config.yaml
n_head: 4
n_kv_head: 2
norm_place: "pre"
positions: "rope"
rope_base: 10000.0
init_std_qkv: 0.0244
init_std_o: 0.0
init_std_up: 0.0244
init_std_down: 0.0
optimizer: "muon_variant"
lr: 0.00924
decay_shape: "cos"
final_lr_fraction: 0.0
doc_mask: true
train_tokens: 308400000
MLP neurons of a small language model. Each row is named by its layer, matrix (gate and up: input weights; down: output weights) and neuron, and shows model dimensions 16-143. Each number is 128 + 32 x the weight over its row's rms, rounded and kept within 0 to 255. Numbers have three digits each. A neuron's up and down rows have the sign that makes its largest values positive.
After each neuron's rows, "fires after" lists the tokens most often just before its 100 highest values on Wikipedia text that the model never trained on. A number after a token or word is its count.

L4.gate527:081110156196144092105103077125102145153146123141090132089082168173141067100108080106158127136175160161091184107145115135156151179151123148126054141130122110096077107104123135167150122103174091172166178121106095158160091150143117093159114206121089128134107137076078187099101141115130197146144095080151079123108146140135131135099072119141086170103143143128132192156135077060135071130126
L4.up527:126095197176128079115116110113102119176121127083104138105108140161159059105137108120081093108112192179122103118137124155110176177092173077109023163088158113135046176154085162087185107114144130172159137111135128143135121108124117118128108159132125067163158158099142099105125100117106103162183121105135157139124119140182138171172140096116103133099138127168174121112153110132152147125111
L4.down527:120094089079139149131164066117140146160084088199144140101068152137158077129133125095191143168125144167153182145136129143148083150160147095074110171158150160085096149142151158118162119149106120099108162120075102127109142132140093117157155109136111154126160122138098150124117231173096153177089150111131086109150118132165182107074111185083131157148137093102171143142130040072091060153061
fires after: " \"" 20, " (" 18, "-" 11, ".\n\n" 8, "\n\n" 6

L8.gate10:114178121190155135114135133129121102164155118074111122105168106149131153183175145147135178178191141117126093064172125107145173095131088141134118191161058130120114218166113130139117162112133157147181118078194127116105118130173118105140196149088176163185150194102122123170101131174128187104134117163084140135149170145119109136138120090092058076150103145176188100130074082116175062067132
L8.up10:160170133140186092162109112147135141163172061145121099083083111082119128135072131134099146089139111148155149059137165126084133170084187129123111115091145118139183102151100115173122158151155188134102139142151163159157141150165146127135120144119137079125194154131108143169111100108159179142138130141194151112191123164131127179124074134127067177122089188152124084150075127126103089129080
L8.down10:159121163106172128182141146176131122144063084077092115090142139199159162127128111109072201112131060152162173121172134113118162201115126154190090115135164119153182141115150134179125128135115097153171153118145119135087148096118134113111145163162163160147153178133133123092121140175071212128122135131150136120137102098144117162143081155142126138106064172146178137107133154095098107136102
fires after: "," 28, " in" 27, " of" 24, " to" 4

L6.gate508:140092149079060158123097122113128127117131062116108134104127124143140077163092078059112138104123161130133114172096100106167151144169118107104162140132137105096116144114161124124125134090087127110182109099131185080114110118104165100123044141119108148131132161173162156161205153073108106138098135187127123157120087166156128156155145101062100168159111127162058091129075169064148122117088
L6.up508:126167098154110203175109076116153134122213192051146167103159167094182129156133104113092114130130078136166033192128178111129131123125125109104125094140114076121153153153173153096087110105113122156192149110030141148105123154119133112141147163131154118136135139149113122131149192154188120110089153152152114145108114087128170159103128122096098125108108104199146132138103159141104093159124
L6.down508:132125117099170185081127116142142119061126219194156121124073134072101124126182108125121146101090103123061086159126148148180098136144130160088132169118188089133107113153132117151092133170106173101146157143134171124133135123117132150110122024144179172109117146102117111119122130117128135126079114123102139089109134154141144143064120136136066095057151209067124144179164103155131104076114
fires after: " S" 26, "S" 9, " pass" 8, " s" 6, " Med" 5, " Pat" 5

L6.gate569:071142160178112103148119123155110168131133170109109103096125132159154162109115103083118109089158070072100100092093138109130122134133158135128126126129161117176123183084093078113114117174113152118054108148132141091191068128157068127146153106158226142109125151153127109153114138234131090171133152144174068147125060108079178081117129100119107105107161168215108146155152159125097137126103
L6.up569:141143165083157130138138147117189101118167103084156107117096079146138138122120146131110089079182067152152097062143148160122202176112127140133132192112147100133152124085136119161146142120124094156079083101153181165164143186154122136073142169124130067054135073143134154130129146128140111171136130123154154117158146063173130107082210101108080113115147111150139175091161161181088152061150
L6.down569:144140147139150129142110154088107125135032172108072131110190145147124128110099113098140193112096071142122074167141125113162131070152140188125173157134150130165121146057084089144117147134071153127103124150150110129152105173135169136110171100089179138166176159203126097129110151162093103154173112075125077114159061153112168168127125122065084133145121137155092142171114141105093145103182
fires after: " l" 28, " le" 16, " L" 13, " th" 10, "L" 9, "th" 5

L4.gate514:073131165150097127092128115151157115024198100150124110168119117084120166113178166121064108104109077116143115122210167143112126167143157133153110106134045116062236117122154205087089067104102101140137118113119143096116123157101144134139086133121082074108090146124109115137170076150152169125144129116136154164167128185115121110121126137122112118144153149109157143101145141167148149112141
L4.up514:159141148153079146118129095175138167028178172145103168162114086082101128083132164138111100108121118142173104121136175127108171135111155163075161104124092098076172149071126182154112140091115097126154135079096158045087121135144177123115073097161068134146121135172109107115177099211133138173119143097124155110133059157113129082134147135123137106119181106095150110135108110116156174129172
L4.down514:129154155171097078153132147099155145116123131243097121166102123130125137105137137095162149106124146139146118135165137102102111111098125121162157117138154107136160107076136154126100154124157163178166167056120157167094175131110145115131151076083101149099100104138066141211200137105099112139145126136154103146182084129121148144160162115155119123159142144137149076088137103145105159154101
fires after: " m" 30, "ur" 7, " M" 5, "m" 4, " Pr" 4

L7.gate83:128121057089099093134059169112146112112173143154179134107120181091115140115115073112110119104103173169134148068086120088112131081123061103193175110114121148115165084118138139145125144103137102080129161102166132179208160184104152105145102177117063084121120105108131075170109134109068122087144084114134105104116107161120155100098169111107108168112096132113142099166169124107114079173078
L7.up83:120103102135182138197142095217114082105117144182167148090126146112141187175121117109137164147139130078111065119111139165064132156148217162082108077154082125179150141151072102136158104137129104143097131124124078125110175209103133185174126165189154123146143114170103058153115140146103134141105132143146109104144154167076137122084124127113156103202131114139123172097143142133121141134147
L7.down83:135139144109167156119149117146104147096095132084078156128098125121135157127117155082139153113118145124114136096142133164147124153132153119151090184132128154102094082099194163097099117153143131131099130173230132116153102126055154156170101151169174084112123170078102114129074079128111178172116087088183118112099081144103067062126164090109112131135147127150189118130172165090160150144129
fires after: "ou" 11, "i" 11, "ro" 10, " X" 8, " g" 7, " Gu" 6

L4.gate207:104133136127164072136110134100127167126098111119106152118120115139167136156095158111079123095137117089099138105081132145089136127092148157113216087098111155158152101100158079172115110118139118106117089110091110129171153151146175109114094146145084153141074194077085149156065070165116137129102115121089115129070133118127146069119083127109064095115068128118135126145119154192160096168080
L4.up207:138071163121151112064093075151112169116094108046115081153078169134139143107118115180122120137147130141141095136148133156129106029124153162222162132123099155114110154124131100133151133153173111148098112144115123094142088078128123056185106112104126134197171133097140136131134152057133116090119141120045102157147144104169095070111199104105149112109098138084121098096147092250112157103110
L4.down207:146111109141119152164151173157166169165172077115128122180166139169068127181099143123172120111077143095129155100110132148129050160161063114113103109133126155130109153170163132160142120132055159174115097115106131087142104158139130132193182138113104069068072104108157154138122158059201118096176175113143121148133126140129168169088167130120139181141110087180192113185110120117114190084111
fires after: " " 48, " t" 7, " w" 6, " K" 5, " Preceded" 4

L4.gate471:161145107149140187123081099147121144116137112104102143090174158093106094169066137143121148114100064076161143090102158139074167115151088122138112138132112152110113093078112130097127145119134142083101218112152106174126136132142156149100131106105155138125117122120101125120079183082129172135097135138129179090143163131086090091119126141117066132153085126154158160136130154092123130128117
L4.up471:142165105096139081129113061151118094127129123193135104184177180149168134123142125139174175110110205137079168042104113148095085113098100137143105138150129115124166122152118210115110106085156054108192089157099143129129124095127095178161106145139111106147085139128174144101077141082110170206159187084136124093169088074173121101161189149129125152097104122103123164143099129142102102110104
L4.down471:085198102124151160159152169122152155114193119125108120092116092134185107145133138186140087125130098073131149179171088134119138148115065130178140094134126141094130068103139089142088132122136116153106131160154141181141134087089156065146127178179088100093245143168151094106147117135140073149071023097152142139117138200098120149141163159152171082132113128159163144157137129110128059126131
fires after: " O" 23, " Che" 11, " Cro" 7, " Har" 5, " J" 5, " L" 5